config.toml
num_hidden_layers = 12
hidden_size = 192
head_dim = 64
norm_place = "pre"
positions = "learned"
bias = "all"
extras = ["capped logits"]
init_std_up = 0.0269
init_out_by_depth = true
init_mimetic = 0.5
lr_head = 0.00601
warmup_steps = 415
decay_fraction = 1.0
batch_tokens = [32768, 65536]
doc_mask = true
MLP neurons of a small language model. Each row is named by its layer, matrix (up: input weights) and neuron, and shows model dimensions 48-175. Each number is 500 + 25 x the weight over its row's rms, rounded and kept within 0 to 999. Numbers have three digits each.
Before each neuron's rows, "fires on" lists the tokens most often at its 100 highest values on Wikipedia text that the model never trained on.

fires on: " $", "=", " inv", " of", " sh", "aving"
L2.up77:531488542519479506520510482485508522469519513523526507509511501517454520481478542481474469500487524486501509470559526503552503501510491473500473465521521520462529480471514512502494557500495497562507501528495535498476498470520497501519514518480492474471516451474483470492511507495493501478470480517472495532504495446506518516484549503472506501504478493520547562495523496481475505471497

fires on: " to", " –", " also", " now", " became", " is"
L4.up34:507515544487529555505501489514491517463497452563524491490487499477511481520452499472519481498501570495508497513504496469515505498481491498521473473449510520442475523529537503477487510500487489525505546490503523498532528516580497531491499507485495485487497430483526475480462522523510503504499481492507463498486493523488528512536506549488490497484498499505493505537502492451564529461515

fires on: " Ph", " ph", "c", " Sc", "pt", "earch"
L7.up130:509492543495501473485461478509505487529452469523505551524449503525492469525567484518507506461463496448468487511514503516500507482486523466489489514476512514524509505472538473465521533506465519549462513489546513506534473493438494507494514490478488490534500491517522506469551511507485530499520505510461497528498506466468504459471473494500505515525533472537468522511449479500476521525476

fires on: " of", " at", "=", " for"
L7.up107:502525535545522452453472513542513474503502478514494519485531501502487507492518474454475450458496494525494493448523506518524485508538487531464506472495517503490511464507526483481472523489525514495446499500524497521478487514485464505499500503465484489485531496513512490482520513509497490493504476513488537481484528488478542516489499492518486499461484486503524572499551519432470475493470

fires on: "ed", "hed", "ered", "ated", "ived"
L3.up559:508519534521517479485479495503465526517517470541480448502488549514515490519529525473497500454496474449468533476497511473481453538517543464519518502469545503468542461474482479524431491499476510520553462498501527513498498501516497518517508486495482479470522485463494465493490489484468477498538442473500488481518544502467506486491527513544521497508494504506495491485502510498505508483504

fires on: " of", " ("
L4.up270:491558517487522534512493435511528439484498489480490493536461481463436551491518485491514506490479497482506515451470463464478497527533479504504533498477486531526518470509508551482508504520509504477519529493524498496504472547485479499476510485491536483462503476495514515488517544531500513445488498445538507468505489512485532518496486479493443491540483488459474510516481516501486485467485

fires on: " |"
L2.up97:503515488499508505511483517513479492495453480531502491461477514478484508491527496495529448443449522483467517504507520467523502520505521452531513500513541542494466473493523519468470487520502533486476530447511504525476487493479482536456504490452455485487494498447472537463556497502489527511482501502459478482491487484496557506465499508474497471492517470493485474532501508478481514500488

fires on: "H", " stud", "L", "M"
L3.up190:526487527504493531485459518534491494508543512470551513504491482503486492496538532493508479450561489493481488495487538504534451536495560504474483473501560533503487493474522460482503495507503494535520484480519491494468481494504483474495490521495505508506517547480473511477482473531472525479475513530493497535488526496501509503450501496550482492477531492551491504473466502503470541460497

fires on: " (", " pre"
L3.up169:503533527497526494554496527530511529501490482496503489509488515528414495479500500463477502463481487509481527484536469457506510540484496475455502503485468480497526502501516513468467509535525489505520522508505499532484498516484491482495523503522484482458495449492472480466528526503476512492534485460526481480421536466502548531546519480476449482525490477490488518506465497458551524499496

fires on: "ures", "ts", "ers", "ars", "ings", "itions"
L2.up431:489549481495534514474482480508509483520508479475545491488540517490507492510553503474536457501536494501537512508455504486487492510508500547518529508441494483490482499517517529483459519491506539485466510489508450506519479516469500506471518482488491531489546479486422496544529508473465480518509497463449511490514486534472518509556521522450490507481517486489486500512479489513510504513443

fires on: " where", " and", ",", " by", " with", " three"
L4.up267:523523542494486468525502459472511489504507488473477510475514504551469487476475518478514488510501492476488498467561504479539487547532500494469499467505522542498517447458505512482498502514533512505485501513476505494503477487528490499486485511490499436466520459523492483510506474517490532460472466512523470493507512470504488496503531462515504501474471483557533497485546489507491521456518

fires on: "er", "ist", " player", "ician", "ian", "her"
L4.up203:503497514550474473510484488522458474496496520472531447491498532498456509483524550445475475475510465512484524466518509485534478507494512510496529518487484524477477522511496514473495538513424533533507507482505467539482528463446481448476548515502468435497505466466528495517493495528475518480542488483506477526493474495489512499555508514498515526527492469497499498549522484508498509502534

fires on: "ed", "ited", "ted", "aged", "ered"
L3.up215:528521439485543505476467477521487500499531539467531484475519513486514502532482529505529512485545480489492493483512510531499503540518504514525521499511494542520529464483530490494484523508504529523513498491531507512498478514503484487485484509455521464489556537495493447524495476488466512497521471467463503502486488533475491491519521554491529497504506493517469525525477461483532531441511

fires on: "ask", "im", " fre", ":", "ad"
L4.up60:529523529508511469493517509511443510457499478471504492476497451527487532514492464481483484473462473505482521532517502493542508531512475475483497471493467519511469486501469534480486534549496482543499507466497521521489489528459468533529515525533503489497493493518488509471517531556510467471502536480495500504473493458484525463473540483458469525486560489521524545543483439542520498491523

fires on: "pe", "ü", "cc", "g", " Sk", "r"
L2.up100:512454504494503528482484490475485484517492475493497506484501459495529474514517483500505536511536455442489497494472425519488493475487491515495519459497506506526525474549513465530521491527478525490540523487506493496478475547510481507504472515537497496485527539493546535528486548543465506494505494517515543453492460537482497513495477469490485511544494481531489444504478537524515510524517

fires on: ",", "\n", " and"
L4.up261:463493526470480495533502526465500478525480507482537497515501541524479481480486503523511508500512500490515507456523501507499502512478542481486512447486523537476474488519490503488497520519489499531462474456545490509562464469486501477479520517563508435497510475512505488487556496524527506502500433508540490529520476488482510541523500478536515541478515503501505476509465500523525507478534

fires on: ".", "\n", " |"
L2.up202:519449472533509519505484510509436477471483509496509495494490517484531537512498517491479491497500534508481493483515494496541501504464485500520480489526500552545504518511508485498447489498502497509478447479508467568522488489478508531520531491517515518527520499518506474475530536502515549513492500501472473522455511533480479470488534560509484474480520514489505519546496477454527518489484

fires on: "t", " ext", " int", "ax"
L2.up233:521507502506539542488480469492526492557481517505478519465505522513527531510477480516491505469452510515509510484473514539508468526509488504524517485489494522498539499495502502469506551552457507509466533503476499537450494539495494483445516542522461495482496492511460510488513511502489499493486509461484497509540526497518459485508525518427473540505474504486508515517502490474509551516473

fires on: " ph", " Ph", "ph", "H", "oph"
L2.up332:508500557482543528478468472503450468484497485520465486507501474468457494543533514507517515462446468438473512505487518500512512454481527470525500481496533568494500501515497452442504481524489505539531473503529521481517479486525491502501541527508540500471532467490463477489526459509496494500498492499501513539530545499485532453508512473484500483536511451542520481520475530470477511495495

fires on: " |", ")", ")."
L2.up476:514560486515525504541472476494456496513454493545486469501465493482478513497512486508496441463496481489467521494532508494518501510494494500554493484519523583534470482500505512485451492511456527472485459462523489533516483499479485550519527534528491475485489481443480506480528499507514537513506468506454488520472451512499507490498534522485469478501517477497496476557478476451513527483469

fires on: " the", " of", " through", " and", " are", ","
L3.up552:502482544490451480538485475483489505476502502509514487480535503512504500517487559490466491479514472528500516452549514538550497529528512470495517457458517537475496495477503528485502543503473536505549485463514498530502477495557480489485486524482512471487555508462511478499487469493462520487479516484463506525474509516489487505523518569506523508483480479543535478540480481489489542486502

fires on: ",", " as", " including", " like", "-", " through"
L4.up248:471560514516496531506499516496486507471509472514540503485518509472530518551503500470525536501507511510525480504487511481538498504469505506514506473457490525453497497498508470528489519479489491537527472476515518509526499528508464474490488485457483498484530499493488480525518495485447558498554476491475514532488490496508503438510493531509536484460528453518521532545489499504526512444462

fires on: ",", "2", "5", "9"
L2.up226:489542487509493496508457518508469498453522452514485465468500530462474500547537479506497497468488497496481547511504499493518514474512517508510529447482512495514508495477523506504474477502458519505495471494491464508476508491470467528478487538514496482484508463483483532484500492494446556522474489482483494513538537520489541483507527492503516487513534446481548504548510511434489528496536

fires on: " |", ".", " (", " p", ")"
L4.up536:488520509499513502513488501508507494450476502505505462534479532503491458499514539502482513472476481422478506435519487485497505515501480426482509470476491528504503486467502513466517479527464515516469489505505488520509550514530497479482554462553456495467504474494506481512532528524479532500505454483475468475444468510486525510502516453461459479509520488496464459516514534490531495536500

fires on: "ing", " Women", "ers", "ars", "s"
L3.up551:455551483509517506495460465492486474519463520575503464476453464477496508515518488497518504534509521497494503516512449476492492491525523508527555507505528489530486499475496521472478522498473492541512490511503457554517533548474478507482531575541525506482543480493461484523511495525445487512520477484486511519493475495484541498504490520463510534543508512497483478523524489492504508525456

fires on: " =", ":", " (", "\n", " born", "born"
L2.up356:477498502500509471467500494491526487465541455504503494469486499465455504485510477455495478510495551490482529491514480469483495524537553477488555531471513510493488538508532502456466517508493513527491464483535475531474499520537483516517517518517482477477485446489539523465528464518494540497485509470515471549491510520494527516537581495491486487518510493491467518523453520480523480526532

fires on: " t", "or"
L3.up263:508473530509514549479480486514524507467512510488558514495498543494491505487480501522483490508482517510527493524535474476533493518516497476527495514508552550453507445510521488483503533498523515519494491521529482531471478527478480455486460546494515483530521512479481519518508497508499498479527468493451520508463455476516514463482536542483466534514500489526487494473498506489493504529437

fires on: "–", "r", " /", "or", "as", "it"
L7.up394:467494521484547545474512500529538509488454546491536498515451549476503530526488518516515518483478512503497510496511494507535471524512457496511465499499485493474469496503547472503483497494497539499510466517473500477480476508501480521478495525483526480509546507468517518478506471480501466492473431467452480461471536484481505457524557513503471496485494465513528522505474507506484459460521

fires on: ",", " |"
L3.up194:504561485536489489496492535545480477492482469463493516522486530508507548511535420518506453490465487476513515510488504483516499542504538499489560487515541502518530489467530552496518498503499478544504501528498516523447482502453485459497512522486480488517475444437467523474491474487460503476510504497433521498493509480509506502513514505504496529495508477494536511521493471459466519504516

fires on: ",", ":"
L7.up531:498518465544476498534543538492538468467519502502484483448500510489512481510478529507509494487441497476485514495512521515525522457538496528465503487465539509443527483443492483516509503530490475505473473491493520472512514495492458525430532517478499472524492459502504470455529483494493540476449480452477482518477497495486507490497538484522506506512535509526480508484530477501489518515485

fires on: " |", ";", ")"
L2.up209:511553483492472500528479516464482480516514505519490487468502483476458466481510495454484501447471502500468555487525484536513506512505477485470509482507545534529496469528557508489459492516440532480464465509526481556467492510480483531534484520481467471465504468499480525470510483523507536513486493494481484499490484485508523505499569510501491529489509480494490460557492484468523514489480

fires on: " to", " –", ":", " and", "-"
L3.up460:534515539476543489496520484516505457458512470513513464545525461517502489527483520478529494482488513473485516496496482484474486521490519457489497409463485562514511522516510476497472506505466503523510518514520526500493497501512501540470491528498500496507495442509499477515476493488499498470491568430512508485470539522493521499555517534498521503541507473507488506529490550506523493499522

fires on: ":", " (", "er", "age", "at", ","
L4.up283:476493502556503523536512514538506470491499469482506503449509452480480454512511496495492453504498508456510498464516501450506494481545488522492494506513484540466519493529523484519491523504504484508458497482489524494514519472488483506464522500478483455494514508519505502447481535510490570472473512495522492429516480466479481496520486516513467514548529469507481466519476490465482528527503

fires on: " S", " t", " N", "c", " st"
L3.up12:526481506482502498491512478517506468466477505499535508516446538514520494504475518515515533524498540506487487531495492495519498478500490476540492492498538578493509486530497524452503523496513497512488507520526503474507442495452477482488496512519518514534546468498488475504497520506512535506426504452487468524470499482512518495509499528477527510532504480540491501491470491482501518531498

fires on: "s", "ed", "ent", "es", "ins", "aged"
L9.up496:507495497495534538525512443493528465504562528462522526494519481533510518532525509482558509469501507492456518515529495529493504551510532487503559539493528510505517498437571493491486520513476483486454522518502505475487493562481452518526481488481568469514489490486484477491532484531495512476509452517493485488494521522494489497486504476494528529495525499485485479484506532488492529461513

fires on: "ist", "er", "ician", "s", "or", "ian"
L4.up65:488465525501463512472515467501482513478539491494549481492513536469495504509534494441542498497494462496482511482508513510511506483495523482552514508462491524520490488480488477460496498476506514555539464504448423502533493501461490506475520562498494474519553418461538464490522512543477503509502484476468544497478505487469537492526516556473499489483508472528541493511497481513493500499517

fires on: "ist", "er", "i", " player", "or", "ra"
L3.up235:495469501506453481464483523523455534450532496531504435560505543500466477533525500472475530481528484479474529486550519512523469491480502482521506499478500488523524462518475431488496480523477497544477474489469495541515496511535506492492491522532534481494507467442500481486510484508447513512492509528484488478454496555496531530479533521523504510508534471509568553506465550482496479515509

fires on: "able", "ated", "ary", "ate", "ed"
L3.up204:497517484539547547483451476493492494473508488510526462490496518503475562515511514439495463493497496479510518496496493444524494487522511511543511460482464497545512525457500485495460495482457506518529513461510536549528496496456488513496492516495473497489502515457519471489486473501457488497505483470496516533515540515501490532438501531521539474556520506516514519498492486516474537464481